From a checkpoint of a small transformer trained on Wikipedia: vocabulary 1542, 9.35M parameters.
MLP neurons of a small language model. Each row is named by its layer, matrix (down: output weights) and neuron, and shows model dimensions 0-159. Each number is 128 + 24 x the weight over its row's rms, rounded and kept within 0 to 255. Numbers have three digits each.
A block is one neuron, or neurons of one layer that tend to fire together. After each block is what it responds to, as a language model described it from the Wikipedia text at the highest values.

L20.down468:139140163127152153139105138153154096124135097131135099142122118105164115153135144105137102158139106118098183142087094157157091122134154134118176113125098121122114133132082102120084177128105143119094157142106112133131156119076126138115121137213154120113105122119105104089121142151121148167140128143110121115106126125084172144113125182106112146156142123144137166133120155142108127131140110141143127088180128182119174112139129132111148123106103131133097109088137080156110140102101128
L20.down480:113129133155092115137102149092123114176113135085110128144093119161116090116133106124096136093133107154140163168138117148093113109135111104118151134139133090136159088110144097117126111107152126113157120128139128119098127146075107143107132177145156128130156138124111129151151075141122151103123112115087138089107095119115182137126118118114121140144088087086153144113127145093171129117152121167156163162147134144134199113135134110149119106156192101152130155151144121135107176139159131
L20.down789:095105126142140159107165136115098133142136168149135118110124148094130129123070124118108148093092148134084136111144118148113080084140123146146106138111060145123101131109155120124126113104147091098093090121128128099122125137141116176159122135140123106137107099138158129135141117154102144120129152135123120132154153118133115121109133107115115128155164115094140114079123165134146147151120141186151163116138128172143125125159084130141136164125115134132200170111161170083083126100179154
L20.down819:122104129080109109142145090156145071094160115111135158106163140129148118122117128105119125120150118149121137158088142146133085142165138130128160140132129152102120150101095121158112126111107090125090131195130143128112118150169148126115168150103114111120130120102099170166122126143099149118129131098158145143121127133104132158083097146167132121112109087120132126110161145110131137144140115192142156132109159142192173098147140149119103154077154110121093088162120094088127128152132125
Initial capital of names

L20.down60:134124125102112134117090118132144152115110098092127159159153176131102137134119126142148141122128148136163099127157147125142141141152122136102161163113123089109133139142136124117127107115163164150130158111103118122131148143151118054062096129141183092174159129094100142142128135118118078161161110136080158114110153166156150132142081117141099113096093126135129152157123121097099101141126096118135153109122114106137122129135107114165092104106144191145083132124117169166120147117106139
L20.down142:141132139109140143113117131133145076141115125106081073165102142168136105115144152148151079114119141095131100114129095148161082078168116098176175157143106174159149103140144158097109170106138176141143107144120114126117136104158132174118138150135126134123124125162122133080120121132123131150139097144108126130114135153137135120106147119155127145173140110107155140112137131139162180117111114077144118135111077113098125114156101157097157164133124148123130100117142100088121084117130109
L20.down619:118145149137138090089176137115106141065096128134133134100120113138157173103142151137062120156146114145121121096128113115143078082112136125121100108136134158121104123163114133159100099150100148095151115103126129132113119145162110169107117113132119131155100121153106122127162143136131124135096174108127097145139129085136125191098163100112125193104140147136128140104130101095170105124095133164184137125084122139115164149140148151140104105120157152152127140122143137111132099151116165
L20.down748:141106113144088107128177154104154151119105129092138150149118158163120168145146098168176165102107094098138123131150159090088092125179094094141115109112140142116137096148090127093091139078118158129122117145144135089142143143132140158066095141112142095143119095129127115125149135130141108156149124132118148094104145145133129132168111093110145173119168149126103114115178133101132130132144101133097135167134119130144104148165126129112118112126140100135157128154176150082102103156124139
Verb-completing word pieces

L16.down64:122122158129131135144104117087101093139157122093168121144160103139158126119134126106107122195105123135101094148154148158146124101112100132152100135134095138104103131146183145107130070130123108131161114096186116107096115123108166165105084129096104120105102100111131080155128155124136116115143144147139137137098130080105118121138180149126142158174112132136143149106162125106117164145169127142158143135156136096144103132142177121140142160137125105095147094118097153156123106141094114
L16.down71:135131143143097141081097106116096122100136116091137152097147102116145129105132174166154115112164150167075166145138132102156141126099098106143146166125140107137116136163142092169127153160122143132111121154131129170109122112164137175167121138139095084133149106072160138146121150119120102154142141146106113119127141157146154134122068108096125110054144149135110077140120135138116132145148116134101116109112123136157119094121120150121139154122097124115144169106083168131142123098164115
L16.down161:153142108157103144093124107130149160117135147146131117128164088119160136157125140117087134113149137091130123114083154124126146115127151137132158172141166089155098174143088129143104088078122145118118122155161097131121144097130146118150116100171122158180109166121129086149103109137150104154129130124131112125136149131121103068105097134114151097139109118125141125192110125153132127051135123104117111131130155099125087114187130148150142143129109142138121127131127149168076108161114124
L16.down337:092087148079145140138177141086105085085152142126123156154114121134130118108146113128131111083110150122139117138152118133152149102090119126171126085111130142120147139113110145155086129154121162114111137125171098128102146111106114093141161105099175137081123144088122136146153117118129133143126162122147089117108134092090146162142131114115136079142152120099155127151094102132114145125133119149170104146168181109143117154160137128120140179133132151117121130106187114162107129132185109
L16.down354:149108113096126132128134099132145097165117147119143111123163107135113126152077113092113098142120142094117138100118122105158105098124131115097126146170176140156134100135100132137119103122165117126123079144153112109123154122144125138141109161174157147142125130152142128123136061144118115113095166098166121202144091104168103142108131113143140185168095115162149113107124114096096126108139141100138130076133163128129153183144119161096138103135140112100144124123137124178133101164138132
L16.down669:155125161118092105143122138136130126110128103138141114094145115141120105126091174135100114115131186163174125160127135176141137166104118119111117146148128134126140167120143187108135134111177118126089171159109114142099150146132116094116136109128091087074147102158104112122140131154155164125122130110124101090139153128150109131103122128181137193115139065164106090093136135114119151111106097108116144090073117147143156109126142126121133134133132160097146104108119117126173115140118147
L16.down712:092122194135108106174155137097116073095102114142115099192129116120101146109136101183173115110090147123124096148137093123089152109126144119135135119123146103169118166090134132123128157112151159101160070128129117178103106116150152149125123141104137117100113150142155120112114100097104130119111145179124127133077135146130144090145115144157114151124130135125127157114144111114087138117070088166130132147111127144126128175147124155146131132150098123150153136126133088121164140129129139
L16.down829:136127118132103100161107085122135115147137103125096125098147149068125145139106137151133132154142130130124132129135118167104108104143148169120160145136126132137107141114107139119127128148166123106090168170135090135120147144148150131150113146139179096139073043162132121135147115135117105181048090132074101144159124148125159128124142161132165109102101159103082120147148125107159164129121109137131104167123118115086142130142131107126113138108139130155139142146140119153128089127141093
Section break after lists

L3.down453:135104124123135092141148142120132132131161122172124098183161189135123105138159167123124173129151132095134160105146142089135114086091153148135111103121151120131154087148093116096136112100088143140107092127168115113067098139142112140157115152120129116126112127128077114149110114114169122090102143117115098135163133178108140124142148124148115118144130123128121129074126096173149123128143136146137086121142128124172125171162153140126106080148150141155109121119109080122105110166094113
L3.down958:098142093120120115105099121088113146115132153144163104148107131165112131134134128161132088147138128127130160144107162092127128120121123097076137126182144069117125105091128109098160146147115121117110127144204146126161113162137130115126085151154124148153133125149120148167146105126107162111129099120115124167161102105122145172121127169093093128163072171128151099131136136116120146111127126156138136130105122133140143091139100140166140100126078175146120155124133105173077128103108132
Word-final suffix pieces

L16.down205:119080158139112135101119143127109176131135194139135127140146095101135148116120109115105136124121150086139132186137111123124106127132112117091162170148142130127114123132160165154143148153158139109106094108137142121100133108103108085092070159154193093156178122114147094132114147125147137093114088128127136121114101103169192122114146160150102134139150109154160121112110126124149109145103109149138100186134117134116143165113120130144124123130131128140107126137087122116077137092093131
L16.down418:132108126109115142102100123104110110128121123104143143158120147078120116155111100147126127128099165159138128101161175102136103119160116128109148157138169145086088144152112105084127139136149154145089116167137120114102158122176068145134119129135132114105188149155128114105135078140130191197167133110079091146147100161132143111121147122133111109148136145112148140145109118145109144100168083113117151125134154131138157143099154141123099127112130126120095137149161156111087121129113097
L16.down441:137084129092099132135122164063139120099149173127151148179138139133131091147151146154129148128130101071137133138175153114087146111122100084128149141146152086099117136130099127092123139144142130140119127166138100093072121158148127134109139144165155134112122151109109132104101130103094141111096142127136080161097113134153109095139095168144083176150126123111120144161154100147124120102176121094130125140120149132155153161134134141148122112110090162136128127136146165120089106123135092
L16.down568:125107134127143148116122116121132106135126190127132108096147156100109108085126116154122149107121057156131099126119151134155128144112138159133122144089119137114152149125124145107084164120125144085143115142110138093161136191123136114144142095143085140105116118141163097144164149082109161100121125080149128151141165114124089174139145141124104129115134107095103153135156116117089143149136138099177088107140131131148106204105163139106099136119108103127159101137136120127125127167157169
L16.down659:064133146123124119122089085093167107088157123106108079111152126158156140135115111114107160121113110107157140111124157102108061146082130128166175132135152106127123160169144103086116143140132142128134132169155182117132141142127144118097155135140179119102113129149114087112137122116087133149121116116126170138135104138137114164140135155117116125097132120136124142136134100106154116120155079100153124095131155116160115132119107100108115186142149133150123167091157150110115136151182130
L16.down708:140135102135130166128116113114125110110152134088080176135161116129146148139140124139118106114139128093093120175116085137121138141122138161130109137130094127125102112146129144157107123106136155162176094066121132161120167108132122136114098101115077105113187121125121100125184123128144130060150106122157147129134144119084115157133086125136119133143157115117165121187130120123117148156135160130104149136086109150095145107126156128188109159106132112104155110163136100143135118090132093
L16.down788:109167169135149128128111156140112079108141142091119105143160165079165112123123117102115138141120087145136137164131147096138083120122094123081116094119118113156143124137157071133146154155095123139102089108128114109082117127109168133117087188147138110154112143138105134111132116116161166126110117121141160141100125132161174134143110143157084130173145156171133121114140102145125144138166126096150086096130140135137138201150127128134116100094157145123153101111118122099157121136139119
L16.down813:098134138081140165117115103123107141095139112148169137120137130105151121102146121096084118135120134148101151144094084113102125189109135134137125121126147094126128124128141176109096155122148158135123145144146116077160105133126095095094145122077138139100187127144137167132114109139097163116172145126145105151142073138153118096158127104163164164141175127107145105165122086122110120133152135103100101123105088143119141078120102178138128159138137116150109159168127122145128158116125132
Transitive verb endings

L3.down283:153108138124105158091123077120133203159117087167131087156117107123120170116156109159126154117122157122148119103109168142135165115093134130121112117149117118134133112103110143160095134093133121169148145137147157113125101116144135138118155130140095122079142121142133107122091134102137092126121138120120121134089120097133152098122138199103122180104108120127130142113067134115129107116111094144142142142166139146136127142162133154143145137145072154103169146068173149137140125165145123
L3.down900:162122121112144164080162165097078168133128114088133094155112148157087153140112155126146136113154093124099131115120114146129147148119141137105111160153164116175145108106139157108103091159119116129114129162114136136143126117102102145144117117092097116127098112076143138208081104118129143130134100144143110103073085109114143124129108168152126117147151118142185147161102118137127138144146080130120150095123152143158176121155148106136118114120133146131120135101120092166128128118101145
Coordinate digits, structure tokens

L3.down848:086166176139111125128097137168174139137165117117090133100127108151137118097170114146094142081125115103173116147114115136136124186137129115113138090125137101108175117116129151162146114101138160067166142139180099118088093139104134106167121086142151091118158113149153128127145125146131123131109131137137131122123168131151118128109111125133131150139132114136171139139097130086087093079149133185141118088168145107091124100134151120097119094124144114158118140147126142148107114109121132
L3.down891:140180160129138138105158135127122122127112127114109123086135113140140102094118158146147154120160082119151119102167092172151129149105150150108115141114138107114181115138120151135088140087091165124146166155102115132112072123084151126147160142111133122082153125129119138082113120144128133139120127141168108140142109154093149153117129093141082157118141157119129144095168073113098081145153146179131135097121160138161133129161128144160114112140150104122127095135114111148068102135143140
Letter m word piece

L16.down40:087149162142122122132162135114056114126168188146071131126097109109121099107148108146137123108098135139114147171131119106112110108102141125155112131097100146109121114151162084172131123144089128132135188123122139154125134129101135151177140132132104108093102145120109149108169105153137174163094117133092128150150121159127117102185137098133092130111154125113137170130156145157154150118135123131111152163131099107094125149107125100151108115125112090088115119138128135117139120148183149
L16.down268:095093112111121128147127142157150115167148148125158164145141146131130141125096133132125122096122149126094148119164121134146119159119139110117129158131145101129127133134153098107109150133116124134103090176092129108135141117165116114138112161194111118085210138064130138106065153122101131117163104095177128141184095101112126135138106078114126124124125105139153100125140150136111149132147166114105109113132098123141156153123166087124132097150114107143175174120118131115128112092124099
L16.down348:180117142144114088100156126148112154125130092133128099139116080139134125094138156097108071118112131118124123109126181123150142140174129158159110104169161129135133124105197148107143106147142139137122139160132134146115171129107131107144148119102121137132116093147100116140111127160148149085124141146116128100140165167122087086097104111135165156134141104128125158139130126147115101151097113130125156130110091146155121096111141140155138134128150073131181128076099130092112133066171122
L16.down383:152131113137101135118128119117123102128126098129143142129151202121112125144105112080144136107093121127134096103100112104126145100159106146123126133118168120111124148160147095135111109083075098099175138108089092171141187128127125102112141107101139123156134114090153134113145127173131152083170126144125148126118145129091172110140168131135115148095134155077111112131097160154136164157121130137109159109162123147141156105113081123134141151141160132102171163148092161114118107136111156
L16.down406:104143175141095138126162100133174137114172112134122142136128082135159163130144143156141123116098129107187142144128109111140129131141127100136075089108067154140147148071127111149144110181179090115106141151167117131075177105087120125100136151113105116130147091140084162102145132134146125125146153120110143125125122139137125158127137068157142131118109134148108124153114071142133141134148146175083087107119105129147136132126123099114157109148124130129155119128117153128151130104133104
L16.down790:159131143096091162157099147131142084133129139103115158124139131106158101125147160097142145072133130119135114110118122124144181147155077119113163155155103078113159097134142121125088093120174123117136077125147105139176120139140150111141114112114155123125109125108147133173140104175149142141159152132148073149142116155140120103092063154121130134134106154110178107143163122172113112124111138152095112095105142144150162114124137142135089149144110124106123107085122104139093141128141116
L16.down851:113142114150095130161101113129114087148147116155121168156082119123078120113101121128098122182137121143103120109152119107130112085109091138088098164141113123163137141106103134121108116118140155183136113111104098138165122123112149102179083142109131133200114146152117130135130131131067169142173147133131112120165140185096131098155075103113132114117097142127164159109166132158117131117132103112119112152111132144106147120109140131134150130095159141139140110165106126125160127136158105
L16.down884:151127176117083138140103113104094111065151107093097165124128150114103131128095114154122117131156118143086105138155115126126141147140166126120152159114138121153128151109120096116123130130132179124145128141113130146115099122123124128148124146085170109110102139137125127140099109163144134162149143116117131191153123137094117121114092101128123103109138155117181105109169145144105123145128153167104109078103111185141138131080147126088120103180128149110139138100160127184072135158145120
Proper-noun initial fragments

L20.down0:143159113122144121105125109159194068147128143131116134147117108103108096128131105152069142151150209100147073142157140148110146104129128154095125124138166167127134127138109139123107144141139146126111077136110150123139141146095113131173128135124143125144165103132098128135110139132140110110083093128130137184140135140119104113118150122127104086121141137167111096074135172161166163124117095143118123114099120107130118096150146134140137109111063178123137144131142092123139148123114105
L20.down125:153155136117094109185109114117145118147147130058106146200154102089134148114083139142132160094144123139137109107150151097158140111100123152110134127157123133100118097121103120133090170118134103140139103119125120121085161131126122106083154074129153141131099161136150134150111116154097116143119132151128124170164131138111113094088145122143120089096116111140160114156114157126123134100090137119136120125139116117115219157125152135149145106131130133143120118149078139141140124155121177
L20.down151:130177119130165136090145151149132100159148159130132109157126182076131165135145180136131107133185137121135141102110112093115133127130148128103143129144112138118136126115075112156113110109162149144141128138067172109108130154083133120155109125166114118120092150159136147132112132105143127132110130140104184139092122092110119140127118098179129144178141094094135124150087090119103114120128096118172090096143159113124152139136117120111111141123137109187120091139110118104129090160138113
L20.down924:093143117115174149145139140168152117105091136098094123097143101118103127104156098117159103133107130144126120117109135123108128098136138130099133108124151159117129157086111127118081144104135127168120131087099123090082173128162119121099140070142147139107119138143143161093129129146137157129090129131100089154167112159176138125142117110150144129112126151141095161131086151146082142146090167109171139134168116138162168134073155151124128123105194103122153133131142106144144125124157136
Line breaks between blocks

L3.down404:122138152099125125169148141140130139132090157140126143124108157150112095139069129170148147107133094103128094127102165102122111136124151155127134141139132137104140173119094124108142136156160130088125102101143135154078137104123102170106118130103105173131151109133097106160124076123167120083105117103124137112124152132103173148105137088152079125145154138125140107127137074108182128153116154115113176117154201160128108121133140101108116136145141153102106150161142128121160103136101126
L3.down870:131099125111174124179156129143134125137130128131132130105131099124099093133126080172152136093096122125113159130114145094155126121140169172140132117100106129123106119118147141093134192134107157110090126101155158143107171135110134158093111135131115155094143119116116106147129120146134158139141088114175107096138143079136147096159129130186144100127125159114144130087153089139098150157103137097106137124107128156059119139132115121134191159168113091107121134149120113126149122150136164
Infobox field-name fragments

L16.down3:108098107121105133118176139133134154179128096140133101126090135140088117114159134169129103062105122127095140168119116141152125136128112162144094112105091116164098130105095123097148158180113117162131126142144131105108173134117124137148129159141113147131140161137184096058109149126112135084112149131119168138185147096108093127156096091162142177113131167129112138088132113125119140120145118141141132128130142125117129113099143102147123110097147119170130107150106115149123174144124103
L16.down150:158117118129085114151141131132136107091095125152118168115131153143164088129118156115115139106102128123128124112176096084163141114138121184145112135113162105129174116128106142146137138124173123087104127111078146130096106147125130129081155102147132127148155128136137122103133128118129134103125149153125155073146171130089101108080128127119145166114090158127153158130100141107128184123133115113141118104085092180135136155110131126156087118107168108078125151183141139132142103151156118
L16.down293:137104157166106125146137164179082115150107156087123122125143137148088169082132124169115102126131140155102122170117137117159121136097154097143090147156153130124121128105103131129130148161134119141125152100159074061119146103116142135145164096140140121128107143158134084129125171161130168095106128148157099128106093092068109139122119100133118111148130138161103139109108089154151106129162149085123142139158106139142147150166128112085096144132112148092113126119138119122150138109141152
L16.down396:139118135118104159154134124145115110140143087139126143158083170117139106100135104111114111130120148106144155151146160085162156136095184110107107121107184181089141132151108150192155082141114152128125145131143087152123153131129129103121111126121075129112129119137109125127120170090122140119148121157152119109108141109116170098096150151107109118159133119105126125136166158063158147114134085137156118121136090103107108141158153110124104129166154120122140188119137139129124079103119125
L16.down653:112149143113141112156124151114164128093133120141106161148093153104118113136170139149114190094132135102118102139158149159129166130125101121160141126128085119137162133142077138115084131138119142132111133145145164118090153130149087130141144137082072137122127172069147120115147082121116131137129121125123140118092106171153100158119118196108118124091131122127078155114152149187149162146155113142113111105132145110120106127156129113085130116080118132129114101133166135145107103109138096
L16.down699:116143135108143117098081107117119135116135158154127123128144134143188153100131083142135118128142121159124108139116059102158161098052138141124155143137117102151146153136135121132088125123176120140097146146099130101132106136143105083150115120151103148160093138142139125164156137128129142166135120090132163117120138120123162144162085100082138123137096124094107129149126074091150152133160112079138106122101102092119144151166172122140141115141119115163116138149151119111157115144174102
L16.down854:121071170099160165109122129114173120151128160147153117113118171145132154114109135139125139122103127106131111154122111097168141086119138135096141139143097123100144082124108129152122122096133121124119121141127134132088193133075128120155093123125141148119095147126130138106128104086112106134089137077196139145140096132099152157150166134158107176101155132121132132170101126117127145148147116137126143105128165117097132073167149109104109154123128119071099159141137103118142147126161162
L16.down938:112118203100095129133171115123143124165111138090124099098091175112145125137136150151119111126075133165139169131141169135088162136088111136137130104121127134125105085104104140128146125111128131135113110135143136156168133132114128094146146096139117131125134167143135148120120136113120153097143128126115158096211144125089161157137109110130108120114084136159108189101149095133131143134116066100136183142144124077126090155129127109134106135109151112129140113159097130121110115105130138
Mid-word subword pieces